config.yaml
n_kv_head: 5
rope_fraction: 1.0
bias: "none"
init: "normal"
optimizer: "muon_variant"
beta1: 0.9
decay_fraction: 0.356
final_lr_fraction: 0.0
MLP neurons of a small language model. Each row is named by its layer, matrix (gate and up: input weights) and neuron, and shows model dimensions 48-143. Each number is 128 + 24 x the weight over its row's rms, rounded and kept within 0 to 255. Numbers have three digits each. A neuron's up and down rows have the sign that makes its largest values positive.
Before each neuron's rows, "fires in" lists the words (lower case) most often at its 100 highest values on Wikipedia text that the model never trained on. A number after a token or word is its count.

fires in: "s" 42, "his" 32, "its" 11, "her" 5, "their" 4
L2.gate462:131111135165123153121138136178089124131148160152120131112124105133109093165159167121132153161121150140128171095098111124115137145149133111139108096086150131147151178153098135125078145085162085142165115152093161134153127101094131129154162124107133077133141104127143149139123110112125101128
L2.up462:136118134177139149126115162157139090143142116176149123131130113115085144173137124077150138123130167171142136092106131114133112142178100111146126099130165132151143144136120126105072095124160137164138139124130148131113106108094145134143112176106118101157128120139164126147085126104137124186

fires in: "0" 38, "pebuu" 4, "order" 4, "synonyms" 4, "motion" 4
L2.gate863:119173140124135155160119146136130116102128131101143150138087146120175132138147136156138143092092154134107127158149154076114082136128108144149137119115132168144097091135138152148110126150141134152114096095110070102148094160160077124094120149142160102121128087125128197082151103102094148113
L2.up863:119169126115095156185147139155164128126108149127130171138134132115116089097089127163136108121129131086173082162170115155156107127164158137126126128089128135120114113119136161143087085153118126120110161125147094149140105188167113092119101122154107077131145130096110099094106140142153115082

fires in: "while" 37, "after" 19, "began" 9, "when" 6, "before" 4
L2.gate422:156153124126128129159134122124118114147122116115147108081151129115105152134113137098165137108134135134097136147119169090111116177122138107118141139170118086109178142123123140144140157101126140113115110135141140086118106141120108132130151134135128153206134099111112134135146144131136121122
L2.up422:129120155136149159165156147114172118133168103112139109090164131084126127144127123124116139095102169130123127168142136130097105180137113070104165150157066082088149115116113102133123102123119108140113128138091162115088125180125141124125131132120131137181168062121102154121144162096132115135

fires in: "during" 31, "into" 12, "throughout" 11, "took" 6, "within" 6, "for" 5
L2.gate966:144164131146157109103138155136116125136105119139132135119118110120123109102142128113141126107165144121141124117162110160139188110124145132115099106129149150138129155110111167116084164126102120103144126107080147078107130124143169117094136128132139132102132133106129127154175095143144101196
L2.up966:143096107146138150136100126129131134150119147133123139166094154109079084156124109085112103133135128095130142083179148150114131150171120149062155135083128118102149120088154085105105137132126098082094104150103108123084103109099065136106100117101147119126106102094130157093164114169164125136

fires in: "it" 26, "there" 13, "addition" 8, "example" 5, "what" 4
L2.gate65:160136155175102079147115119101129109145151138085157146136137174130110148132116151132123146129135139106143151121194139169131095151173181110138120141125161079146132173140111133118125096147148168123122150141163155092083087111103147140115088108165100102146145127125142121137128103098112136099
L2.up65:150122139147132115119177135119129163136151105149104115152093142120103154122111163107117091161147117176130144122138160150155105075103158100119139110156133138167169109136148122137106112129114105125140152124161157136156116098092139090110159121146128149136125115135134147143114103130134144103

fires in: "it" 19, "this" 17, "won" 11, "win" 10, "they" 7, "these" 6
L2.gate962:127146152109096140123150129111067110162118103144147133115120096127145142135105115148125113148132137064117150122126168068113177103152086161112154155134142153152133144121121124136125136116105128128140174139162142105126112080174110116104175111121166134100126093127148142147136168098116143162
L2.up962:137165130140107165129109125129102099130119164123136144113082105120106138130139138172083153137133149072139145099111178112129182087136120197109153143167116130114134155122166131101118139139132165102165143132121154087110102109115107107130114129100096097149132122138134180139146153133143152106

fires in: "0" 43, "apps" 10, "debut" 9, "club" 5, "team" 5, "played" 5
L2.gate218:105152114163108103160144095150143118127131107135093163108079131095139152111173154189115094113151124108117119112127119114127156090159118126120152166104122176117105117097125112100148143127116154112141140154114137081099132108129095122075169105119153092130136113158110143125139112132109141112
L2.up218:095098116149136156130133135129098124097113148099120103111183078136118119126132152128098130158149134174147118158095130120167099130141113158114118119121134137188151137131114168121153097161156134078165154104075145112129141153102129170133151133091143101112150165135115117125152126129117132127

fires in: "10" 36, "100" 9, "000" 7, "11" 7
L2.gate120:117111140117147123129154148116111108114121178173126118145123150130150087144159156108100146147152142106143118145123091148180113115114144154118126123095111143108109100104191105139144146131109155086162090177128128145093110120160134116134114143136106127125151144139135122070089113138118121126
L2.up120:147121157095140136149132128122061112112137131130107103119136146134100089154137133129133114156116147184115130117087123161136153123103134126147167118072153099102114155114108109118129121186153125123128079134099140117158113143133143151099147134108089190123118139104155145136097158062116164115

fires in: "place" 32, "field" 7, "scalia" 6, "geoffrey" 5
L2.gate1082:124124136142116120092134133117147171162139167136096140122128166133125170134143129140133132117181194121145115108124094099132127159137099157132117123104124121123149108140142145161105141163111096121128144144119087093117139159171136103094133152099121109139134096154171133095086134143080125126
L2.up1082:130138192197098153153151137094147172170157125120172160070163119143114183073156127160159162098171173123173116162122065128159159127153109154107142118105124113100093114121146171162116130159121139129108129133074061118142141148151111120117166165079149148154110115145138151112077095137135111150

fires in: "during" 15, "after" 15, "to" 8, "in" 7, "throughout" 5, "following" 5
L2.gate903:109144124149136180114091112146131135131114120124136108149129137140142143146140139100092128193125145103148128167181151126163116083168115116107107122096140155108171091131130126141148144119130099110110148148179131125098098145117155097171084125119149127157131141112126171141098113151158123136
L2.up903:113159119147203148112078167107136107166094125114122097158109130082149154173084080123068089139155154113125139167151107117159129130148108122103150144096156107156140101129131146136112117124083116137082132111121102094107121115126147112130120121150091153141150145118148152108132120167140105127

fires in: "year" 16, "season" 14, "years" 13, "period" 10, "time" 7, "months" 5
L2.gate398:132149114140133178161130123125086149147103125125150111124099176145122124148094130146123059137059104136096132109135128154116121125156145125145112126110103113123144094135102161108115109112145173142099117128101138127133107129147120125114184112142114085126101140105154128113092157133092143140
L2.up398:145122114155123148102098123089107098139141149105131099126084179118122141128102125132152115117109159132095139092139155125227177160147101143122088119142146128096167084118089155179117135123113168140115115087160094170128089131148146090106155131152114081132141145155162115128089098137106093157

fires in: "s" 87, "its" 5
L2.gate1110:123104134084142071141095128122103112145086124086155156095122148130127141132111120091100156115153142147170124095148085163149140128120107133094104198128165123104092113157142150169085104133109172101154169120103144119109132135120123124082122130129139168148144131108142137158082108128165103124
L2.up1110:116158118096156145116135138143128111132129100169104097117144133112102116142139114125092140135110121142116135078162132100157081140144121141135112170132137071139135098133139118156150155095129096138142122127106118108138143108175125109133137136124090113145159153067116127141167138122090128159

fires in: "as" 33, "after" 10, "school" 10, "was" 10, "up" 6, "including" 6
L2.gate972:106106127140125129105143142128142159099133145092106129145149142115135157165111132139097111086137145097159097139134135134104140105106159112131085114115118084108133051161190106140127116127093151147129107145115140162146143164109132119162127194165142085133153146122079081093147143130123137107
L2.up972:096099118092114083126131142150191164112143078162131148118165115121176126150113149147107131125127137173136154135136106158098111127120137156140116094151079128145138138111085128102109085133130123100123169128111131126097122123077123136125104135116104158165163150122123148109120114103112163136

fires in: "as" 33, "include" 13, "including" 13, "like" 10, "included" 8, "are" 5
L2.gate630:144152116144152131111142127119146129161112101097090131133146152142145147120140089139112112151133158159114133142140168134142157124089126124082138129126173100130138127112096098132139096128115156109117117139127120116134137120130133129140142155112127109131128137091128108142166121131082155171
L2.up630:143094132131135127113127153098139162135129104149127104138115109149109160148101127142131132124153190114136138136177158182160157102154095113073099118099154144156106111139124157089139128121071126186077133159083159120103149127123094120113127125114095135108182169106158145113142126134152119120

fires in: "part" 16, "some" 15, "no" 13, "little" 8, "half" 4
L2.gate785:124087129097095150131089129124078142134115135103142122134118155151144180118173149162156119086159158124130099147110122151135150124141110125096122134119158149167128127133125162141111129115140121153118085118097132106107085172105139148159154160112149140139118114122146168126095115103091141177
L2.up785:114126122134177146152133116115090132156165150138127145135101136130143184137107152147127146121133141189090109163088105113115166112150161110114117091094143128162135087154226099119144138110123112154140109118150107108118142167130154098128078161099134128154159133100122128142168081092128124140

fires in: "this" 43, "one" 29, "each" 15, "every" 10
L2.gate851:138127130153149127178107134093142136135117164126133114111129111094121134126103131155110068135079113092151151153134139124142118110143099129102097175109136146130124119141113175120095116095171128134150095068124131096149102154088120123164159119141163096157142158089142123146121158113119146162
L2.up851:135106133137127142129106114122159170138144092078109110164131086074065130147092106115138121141127123141130184081132081122121101132165150095152137136157148150122108152104107131107117115129206082154138118107083165108124107134103103125118133142080128131160116110118155135140117141127151146145

fires in: "by" 32, "who" 13, "for" 10, "with" 10, "jayden" 4, "afade" 4
L2.gate1152:143132134116099144114137080163116150087137196134143138123102103109117125147133116186116122075121129143157143125153139120089111119108144131105126115151150150107144094127118096154107096138126126137148092135131158178181217077125119122123132093145136179099140118122160101122156141155132107146
L2.up1152:162140109143199164157090102093159121096132140145134108137195118131093151110138140113098140081151142111125119109133130149086096122139101153094141142132125129128132132107116124163129123113095126122170138163119145156113138081098128108166138152149129169127103158102136142139071138130142149100

fires in: "by" 40, "with" 22, "from" 8, "for" 5, "armoured" 4
L2.gate320:131106101121092156170109180153098122121148129168119160103163106104107106099149108170125116082115130129105121153138138129131135134112147099159120145143125131165127140121142140178131151159103154176124120140103162151136091079108115159107113119096162131136129133125119157100128086129130115110
L2.up320:136117138141129146101110127174102116131136122170132164109158125129121098115145103127116148112171162127121132124147129155149090135113165147112134105162104142139167173155153121175126148160126165146106137150112088133145093103118136134121113140096138098123103130138183140082122096125144139119

fires in: "a" 24, "best" 12, "overall" 10, "largest" 4
L2.gate1241:173147136097129133141109104114128140168114124092123084154157165193076084128146142134137122108113090141085135111125124117095170147077123110108144135132120151102120098156121130114149122114103105127108137118116129109138153127105150128126136105111137093138145112137117135123151146111110159117
L2.up1241:128145123132146116094114164107105131122134145152086168114095128123086126095149133124133120110119157156162089112103129112109158110166089125120117150140158109183125138109144153139171112113113132107113173114119115179168098153165150169129150115164168138140145085114167143131076146115125091120

fires in: "these" 20, "his" 13, "any" 11, "other" 11, "s" 7, "two" 6
L2.gate694:135077161143123138094132163118139123143139140121135105178166145096099139193133115140106162157168148163131172103123117158133148140131177116108123099105174137121091080116129098116106112120114128107151121084125160139163147137155116149167083180119138115144157109064117125120114153136152135132
L2.up694:105106157117145141155136128112187124113157165162123138127094143130126141138145152142105142144143173097095160084107168179128134069105139151105139107157140144113128094109082160081130133120122123057094122169118098117137147088135103137113108129117103125152135120111109114147113116125107123112

fires in: "she" 61, "it" 4
L2.gate784:144137150134148132141109144141114112119124118106083149130122138115155132079122143146153120164127112133117122146125159105113132139110126109150135167098103098139107114106109187080122119105113147133152116172178112093125124170171140103162128134149133139125134112145153135122136133123129071112
L2.up784:151157105151080108147142135153116108098132143122159125122126083143126113115141081139127129171096144133102145061123125094144167095123143137123185155142152144111126118092115193112147134147117134117122143146103146118141113098118167170148074134132082131157137143135097091128123118142130127134

fires in: "years" 28, "minutes" 10, "days" 9, "week" 7, "minute" 7, "weeks" 7
L2.gate708:140128134107140141172148148129143110131116113116142098120119113139116136143091165146113093128140112107145101163135111123119114069115149117144138119120103106122101131123079121073139118107113075150120063133133143141150105131125147114146170107142183085159118111106114142112094079116095117137
L2.up708:151123101108155102165129129128112102157137088084149091137140158125131118162096122144102076109156147111140116115124121126170113098121143154131093149108118105110130099135094092120143099107120111110137083127141118129115121150135176126148149103153171076132132096077095075131102095129127097120

fires in: "government" 18, "family" 17, "military" 12, "df" 10, "business" 10
L2.gate456:137083144138171128118103105120136122110148135118157129145141146165116130130120090167128133099149128088092158109094148132157105141149079153178131127130152102144131123146163179097125133113108116142123088105106106112197109135142167125116106134136086124146101139140131138115080118141136096093
L2.up456:145097149101116144117108143096098150090104152147145084140110132169145070116132108139126163100109094133110121114157143106124144162133159112140088143121122150106086106189098120125084157098127115098112125150104127136158113146111185112105149135161088061142144159145138121097133119115096151156

fires in: "there" 38, "the" 11, "what" 8, "it" 7, "this" 5
L2.gate140:102134123137113165138133165125076142151111159094145151131100100085122119133119129079091120129163103131140208142108123132121126131111078139146127151104168128143149110153131161145122097133096148128156110112136114149064135134129108126144130123111121093126104132154168173133116088112147128112
L2.up140:149084143156122135116148123133156142158089130165136106108127101118074114160125100161102112143109141083098155144165107161092111108148122128140112118152113139173135083160148139151128108143125156088078137095118143144116130107131112135122130151172090086102112125124127158123124118125145099105

fires in: "up" 14, "win" 11, "down" 9, "clay" 8, "upon" 7, "code" 5
L2.gate1072:111119124093144113140100122115131164165114114129131147185138137108106123125121106145126132126098107162119138129176158104114155117178116123158111132137145157149138071135152111128129143117134108169115084138120111148157131179147095149108162125120143117125120115133144142131150123073170163178
L2.up1072:117148104100115111147113114138148126128088132131137112177156124115136134129104123138097147135123103141138131129133116105114128130114140148174104142116142163131150075143129122101135117099166136125163087118108118143147134121086132105153176107183130119138110173115136145154132145158107098147

fires in: "when" 39, "while" 8, "although" 6
L2.gate623:138168113168131150088151142107120105131098171165187114135137106123137169138150114135120144148113108096087115125143131103158110126171155120126157113132119125095150130104142099140143168072124114112080129084110123097136136112117123139106148152139135118164153148154170146082137139128143096126
L2.up623:097123082144168144137160098108134130120076113077115166168139141139127088139081102152134126157133138095136112128112141125122084155107135099121147149134103113090181138137153092109123147128103105100124167123163133107087108110145114104117102148117088147127113084154067148117109140143105138120

fires in: "the" 19, "after" 16, "on" 10, "when" 8, "with" 7, "while" 6
L2.gate654:107143093204167190115116149106136138144136141106140090114140111117097140120097128110094103125141160169119169100166128138131117133137111129129140143197132131109166096118119160146110123183128159138083142091145167116119089079141123157108115136140116096133122088154141151099154132148149128081
L2.up654:164115166131139142158119165120151062165089103168119107133101152147138084098132147148157145124127168107140067104084133125097106147096151104153121128150146066139110134106130112095125147155112086137127106124109144137139170125083146107121109133108130152119105126116135171099105104155122135104

fires in: "age" 20, "only" 12, "have" 10, "aged" 7, "median" 6, "of" 6
L2.gate1103:125089118119162126094138143094161084122104131148135120168131107148115107148087096152138106141076088113147122135120120081122119179130129185081147120185160156111096132142159124128171112143133139152143155123160056124122126127127117155160110131145123123155087113154130080152074097151124130151
L2.up1103:157138119104145112079113143157148112116147164133124148155156119113116143144107106155136137151120136139152095089146126133118106142130106154088064120106118107082118130114134137171144139165138112089165135120150105133128123134141099110156086150177111166115146102114155096139149126138094106108

fires in: "he" 70
L2.gate524:095131144132118104106129069143122063147136091103126136122161110113163145116102068136129160129144152112122115103107136110155129131117107126119119152116153139110109131113113116092114085112122110102097125092142135123084145096137135159116148094155149123165122119109122129133130147163140109108
L2.up524:137130123180125168132142111159138143122109106100108116117135126128099139107126113126139153153099141121155130109140124103109155156171103122128183113141113148139103133099118145106170147103123061117128168158122090133122101090109153164156137136136122125147096157127156129113156153139168087074

fires in: "by" 27, "of" 22, "on" 15, "with" 4, "via" 4
L2.gate1047:086147141127098136108136142069141121119106162156130131127130097131120139114146107128119139091139139159132133144128122136136119147139140115146120163135125157123086123128114135112133118146075132140143097145092118089106125168134147137164093114102146145111175154111087083074123109116117087152
L2.up1047:133150139149177138114168117129118148091110122125146113107161111159174111135143122114099145150154111123145112121182176129164150160105139127154127152148137143113133102155153153161132145120141141140134135173112100152116139073141161125081110122139077149132082134103180138101157141169184170134

fires in: "the" 91, "s" 6
L2.gate157:111156126121136126129109155107079150150114140128114117138083120091082109098159117116134122137171107113129106135118124119077098177130156118089101128141102114151159115131124148151111077119138149118121122156108184138168158153133136126085052147100154135141122141100118171141142127124136111125
L2.up157:127124117094143097144107150115132079151111122150153125145113123100107116149117151096086100171114121147126145157128101076137141144129175148127157132145104142143151092136122126077109082095149104094130140109111143126115146153137154121097138171120131156160155103106080132137110113103146119151

fires in: "film" 27, "album" 16, "book" 7, "movie" 6, "series" 5
L2.gate625:117113120137118158104174093101131131120121157131133142123146150132096122135132123110190120109108088153132153158118181139125141143145132094110093148148129102149165185135177116099104095158155194112119133109135171129132144128111148171103160113135086121163126116115166122109149173151154128142
L2.up625:106123088143096146136175135142119137127090147139142174123163149159115127118142118112150143103080070130153143157121141123136152108144067127134107107119158094141128176187153121099128109128170189106116124132167169153131141143152130159127165151173114128141097133109132124113124162118165155127

fires in: "million" 15, "their" 13, "years" 9, "days" 7, "months" 5, "debt" 4
L2.gate1111:141137155137168120142087081141147135143154128081126127124127131100121137119135137143139165120119164121150153102094118150117128100128172132128136124134154115115107136132130136121100145122133122085124111184137102086149140137128145131157102124144110105176130122120112127102068153200173152164
L2.up1111:112149142189089136122076144118115121116137143155159081131146143135130136128133119113106134167186091118125107123125132102145159133160154125131123139134162130153142140123159124107103136123138103146145113124105088142105099104092141131096136111131144100145148140100163125143126165162131127192

fires in: "which" 26, "who" 15, "and" 7, "emery" 5, "that" 4, "where" 4
L2.gate163:116119136138075131127122122137128114135143134104156103135095112112130145103148088141108128099113114175167138124131097108113162129139093101126114108117107121069098108149132187161145145125135179128146134130128143110141122133136108126114124096156113115111108165121132141154162198143132108159
L2.up163:162161146119096148130126175138103128148108111082147139105138122134110135106083163117119155119121133117132145125141131129140089122166114142102108137106139103097110145156167144125108127129130145139133130141110134150106126107136167130129122115119132105134093172129099125146173164129137131058

fires in: "life" 21, "name" 13, "time" 8, "number" 7, "year" 6, "city" 5
L2.gate1129:153123140155125145158137205110099113168154122145147103121143121167119117170114109143142111123116127147147133143138129104117122116141091157233134115162139130144097129109167142087103122097124150135138077118164114115093108130162160160148127145151078122114116139145145137151149139096098122152
L2.up1129:118108147099114140120106178130122123134164098131136143101116119131129091156114116125147156144139131122140120104130119151108117116112124133204152087178200127136120108120131123057130144094124180116159065098167101123134099148154156177158094138156101130161132111173172126151098099111168098134

fires in: "to" 72
L2.gate614:121124143077094188140138080145084107152159129098089131104165100113117090126147119129115114139136158151174126096125115086098122112109053170140136130127133147127136145126143104140117140157109158113117144140143124110160091125124094139154145125136158137113124112096115100147107136133118142103
L2.up614:141152095135132183098131115127077151122115090115123108128070117114126122093112145106142110152128181119159125122114142100145133143115116151125106104089086128125115123107137142167128169137170168126168123142146131105136100123100167130169105172151087134118140143085126106115090148113150156121

fires in: "he" 64, "she" 8
L2.gate951:123141164144127161130103120133161163141121108124125141095083146109084151112153127154121163136122121118153122182145148070143171136142141151126164123161125101128092127125112122127138138161110164181126128161113146118111121142077089172127152127135152132171138124120156098117160176114152129111
L2.up951:114139119093188144166089119160113147162111144077118149108133095111109100174126102143114167157135068074163110143141131107135137093092084135117134086099112120125139155119106156119139094111101135119093128095107108149071120170174084156138123132129117125132122125098127141151151136147138139112

fires in: "he" 16, "she" 15, "it" 13, "its" 4, "healy" 4, "hero" 4
L2.gate668:112104139158112118150118151120147123142095117087129174137166087130155117152111086152142164168133133119127098138119143096117168145142127149171121116133137124166109157125100119111141122129109108145099109106139150104122107111125168103135144084156084114140115128129175075098105121127154136148
L2.up668:108130134168119123182114166184113110134143097152135167162145128115075120128095110172161134126163104137126161096105154105098112158106135112175188162136154107105174109134129103091099124152106114121138162144098134130095108087142122133129120105144141142151123140108125177115125159171156143141

fires in: "this" 61, "these" 24, "they" 7, "s" 4
L2.gate359:145122165137107161128139147118131116160164128129106103137106126128146092133096091168166111151143131103114155062098125113129123148136144131095089115142154076146132113141112142131111118102161149106140130114125107106148112108129107130180162113159136120155118112131124149102163134088070112152
L2.up359:149166100138124144141149104103142090100125135094142114129151079122087140122130090162106109158136129142120070145103128107125135109128117129106134134180177126103136133087123138102092131128153123164149095149164158130122086134143126114087103171148094149171134098096117109159152159110105102141

fires in: "but" 47, "however" 25
L2.gate343:167114128107134164079115146143098078113128082105134148133123144149143129110128110143158107133145166125132110101119088112153146113150134128135198146151130108146152117121140181130091109090136126115094116139089117129079127133143139121125125164125107125109129134124155152118120112106145111159
L2.up343:086127168092132144151131114135087137086163159133135141121151141102131121127090123081119126139116182101119156134154116113113130092134171177094106059119154135122128193127100131108122104100123119116125115112112123121127146123156129100157145097098109101138155119144078152142104112114155103110

fires in: "to" 65
L2.gate204:113171122165062153132092118168131112082147117111141121085136159133132152093160110115120137151125126120159149137140165112157133133116119125086173101151145149136138154143148160167081083109142133103106150138147113123105117141118171136126129134169122127178142126155148101137129133134144111137
L2.up204:134144159120148142081079143147128121105128130110109166120136125115116145072125152126127087144102159123186126099152123134133158138117139117104115076166128140125146162110120140139088128118126112123124072129151136125098108088122103091123117088137120123104081138105162141137147112149123151097

fires in: "it" 45, "film" 9, "song" 7
L2.gate557:116103137142139147140144132136119120131141171150165141110119155143133164155100104115145119158129132139132155112097150099167160117142119091108163134149147120103154108128122127134156123137115156153104154168116162120118124146125144133116132150097142113151080096123103106101134160137150189105
L2.up557:122126132190129150158136134142087136127153101140150140161105117150098161142135110128098108088096144111129164096125130117105154121104115115113131165133121120106144155121138106114109070132091107175098122185158131107106139164132089182112138119085122077164143136150133121110135138120089099105

fires in: "s" 72, "its" 6
L2.gate387:085130166127128077154087127144165119142109151129126121121133152136099116162151135114130132133145142121140145134151124178139108096134098096080118132089116126117119079105148105097114125141071113123138167104142134141166134113160103111117097130116125123133135141093123112130132106165175157152
L2.up387:101107144149148118075098142136129145149125174091160152122119167137130133159117105126133121132152123112161171135087151135143113149137149133158177146109112091114144145152127134104103181100139134148146112128134119129133153153112169095139124121116152172157111115126118142156143150157155099136

fires in: "other" 24, "the" 22, "current" 6
L2.gate884:122085134159130136142131137126099121166140100149092111123119111109133113130113092132127172110080121084113160122139146159098090149111097120127085148146150139154152093085144137135132120139111165109155120139153140089123116126130119141143129115121135098151147098124120158116151127146148080120
L2.up884:124177100171143156101090152089120090169147138136140100132096110137128132130084100126099167103130123151097158116114126133151163146114134160115094167109104092137156104112117138086143067079154145165111117139127099124144135150136166151085109139138136114151118100114140123111093139156149132130

fires in: "which" 63, "that" 31, "what" 4
L2.gate520:088120113161134150142137128142095144106147129138160129135120152153132149118149088125131100092091120187112106120151112142128177094121124141109158137172129084138096136149156124136118159147152150143158161151123134144167127116102082099164121144123132143155084129126139139119103127097097106103
L2.up520:120113128128103159103176146150095104119135125148133131122143122210137176122136117127102134063122049110126138139116158158133127130157143123187150101158110127144169128123118147102102109134134150166166113168126157164131127139138142167121143135112139122147113132096190166096140141082116097141

fires in: "medal" 33, "home" 7, "first" 6, "third" 5, "es" 4
L2.gate1259:131122096114141143152152141139141153126107110190114183108092153096159109093167145089089089134120129111106135091124141132116150117155118113134113123110106149139144143169142153106106099150136076126116090154109102099141128114174080169090125077123105111160072076176128094137141125139109139072
L2.up1259:126075140141092138136181110164118118141175100154111178086122163129182114125164150137120130144124191095115118163121095113168116134172096117150139132101121141152109131119159136141142105128096127088150128157137156157128117170135086116128138126149139104169138137124147110114167130143156117104

fires in: "after" 37, "however" 14, "before" 9, "until" 7, "following" 5, "since" 4
L2.gate550:138125151104148099146138145131150116160087124111121113089138087126126133119140120163067146098078097135067143156125125100139133113140121156099166117161133122145137125134108127107108132115118170085145122118083095109145154114150126112148135147118156114103130096123149134130108095083094138129
L2.up550:140121110146111147135137152134122124070135105154116113135170159124154136162131141150114132163102167128139116099174127155128172127181138127111140156128120110077161151121130089129099145092119086111139080150133145138128144079176143097096093142126100097115103120141119100147114120123152124121

fires in: "he" 63, "she" 26
L2.gate7:144169103183123117133201159093103129154122141133123120125102071133104109112121114142096164137103093091178156124147149133158148119128088160118141099148079129142144128138124147155124124152102128125089132111125129078138166140222103143146107127145111133125102112145083124105132136068147104095
L2.up7:134152121176152123115152191093084113129147102128146119105128116145086115177117141125117141149127104143109127105136167099161154146154082153117155145150141130135136062123153167097172111155139107154122149151135121099126106117140106136190087097138125099185162156147120092040112142114123110100

fires in: "of" 37, "these" 28, "the" 28, "those" 4
L2.gate210:091105095093101133159110064146077114122175121144108106151096172126099133090108112156173103135130168138123164131131148127118118124084151101082121128115116137179149113158140143107132124126118115107118169167043114093123143104128116118114133133145129133147154123126111121125114110140082128141
L2.up210:136106117133098158099147132124175120150159137138139164147144104119126111112117099127127135131160119124166141154135075125173100136157145190110101125103108102161138094127136132112085097129137139133135151119123123149153111124137136198125148142100173084169140131116122130102153151145130106107

fires in: "by" 64, "from" 18, "to" 18
L2.gate1161:167109112143169128118172108088095171113170124133135069105111101123142112166162136150091108154153143181132101148155093117096107128137102104136101082133107128148112104157131092161150142144099120138117110137160144124181158122156133132092146147087097142096155093143126129111106134113130175137
L2.up1161:120177160130118176154142126116095144161132133107146085108099081088117143130095123133120129087127146150103138137110143121110077154118067114122176108098131116111142109111126143130143124135135135114122100147136108112136122135162160153130130119126134110157113124114152068116094144117122115100

fires in: "after" 41, "during" 16, "to" 16, "of" 9, "following" 6
L2.gate763:115184169128151148163108119121112112143090114097131148097188088128119147110088089097148146167169140118139134168111123116112133166129128144118099130122116169119143107088135133153128144112127176123091170114129099104093099170102158145134108135128118140148162091160122092113129132108134125118
L2.up763:127132169116137189127129173174125118122084122157127096118064092118161056106113141111116119078120114113108120143129168096150174118072165117163114116097114170109144172135087093126088106145090120117131089137129168113102140112123141132151123149116102101126118165089091162142091117125143117145

fires in: "as" 40, "s" 10, "a" 4, "night" 4
L2.gate366:120106132108132105115139129140127155154132172120155100163154113133122098157154143094139089108117112136108104114117111173102137139129086096120136088170084126147193114135158120115133178154131117104163132064148118141118130086125136099131091109178146118098117086068103115129126097165137114162
L2.up366:100131135176079146123143134160088162129090134155131133124114141146103118104155147075157080186122117120163117083082159116134138129121083103107118117132106137141182104128097142100129165161129129110118114113133120160177115081121165139165116130094166122111136119114126132107152149144162117138

fires in: "of" 31, "a" 12, "al" 5, "satya" 4, "s" 4
L2.gate55:109134134132118155144110119097150156163145112120118118187186171113101144177114137140128103153195139123071147115101128114127136140105086126111121106069113119182140095125100122118122122137136149090107133098088154166126130122138099173144126103140150128138147143101135135120109195145118124152
L2.up55:150116130104114135142094141149104104139164201116119124150143128125137076130149120150140173097159101169156121124071114135126122147090171110077071151140137076104123130125103158117119118129120129106114145138135095120112092109137127176123116119100142173133114156148151157146122169142144153115

fires in: "one" 32, "this" 26, "each" 14, "that" 9, "instead" 4
L2.gate1002:121137132146119138153111152106163123134137111059126128162117142092131131134076118102125104158163126095123160104078122148168132127121150124124103124111136161162110084167122102122143099139103141117177089088141125112139132140131130119176125172122121154107104124099096108117075147163133140122
L2.up1002:155114162140118113095112093146118099117103101136136134128133095147133127108156110153126123107145143066125103102117105144116114094135150112115094144108142171103160153116098104135106142104189119142079155139151131127160122120146091082111108114141142084090110131145108108174123115134111111162

fires in: "he" 61, "to" 14, "the" 7
L2.gate391:180167129111136126107125116102104150090146130153130127144162102122138163133126123125170111112152133105134148129101111091114128102148110183106144153133136159126142126137163136166103081088100129138110139143147118126129133099140133121126166122167159079139090091137151135117142112202146094140
L2.up391:130174094112129134062089160105103133116097119122113157148088136103144086122171101086177147157154157090126137102124139111132118134111122160175123074141148122130096114098128119121118107125122126138153121134167143107103151141112100119130099137125088107114111150109120105155141082146128162123

fires in: "team" 18, "people" 16, "family" 8, "themselves" 7, "itself" 5, "teams" 5
L2.gate686:115081138173136132132130144132154135127106125118129137123127133140107088148117120118135124129150113070149097136144174124109168150093099171137135087097123103128131128091098133109106156153151175094140104134154107128137112118120157145098125116139099136138156107110143176147148148168133151073
L2.up686:103113118143085116108150154107148145149138132110116137139132113119102090147118142092110120133159099081169158116140159104096150136085043149158079144084146089110137116125128137123096146113160135109089116112126134092121099103096140151125155082134149085138126123137118137153147125153130107089

fires in: "to" 27, "had" 14, "has" 12, "can" 11, "have" 7, "into" 4
L2.gate193:111115180158131143152185133159161131111092159130149135131084149140116124140149133128124119147141146134192140105108132132114157171092131121151141166142112148153119127124154105061119132099139167131140168127122119103126162144157159130125112112104119147170180141119103117159142135168165122095
L2.up193:122152088190131134112142127121118139138123108120132144114092138128178150155129143101093129162130145144166136140135161106161106127127122137127160124091127150116119146155134111144130135093121140144115135131072130127150114105103168158122086187138131139147149118102155130130111121118145124146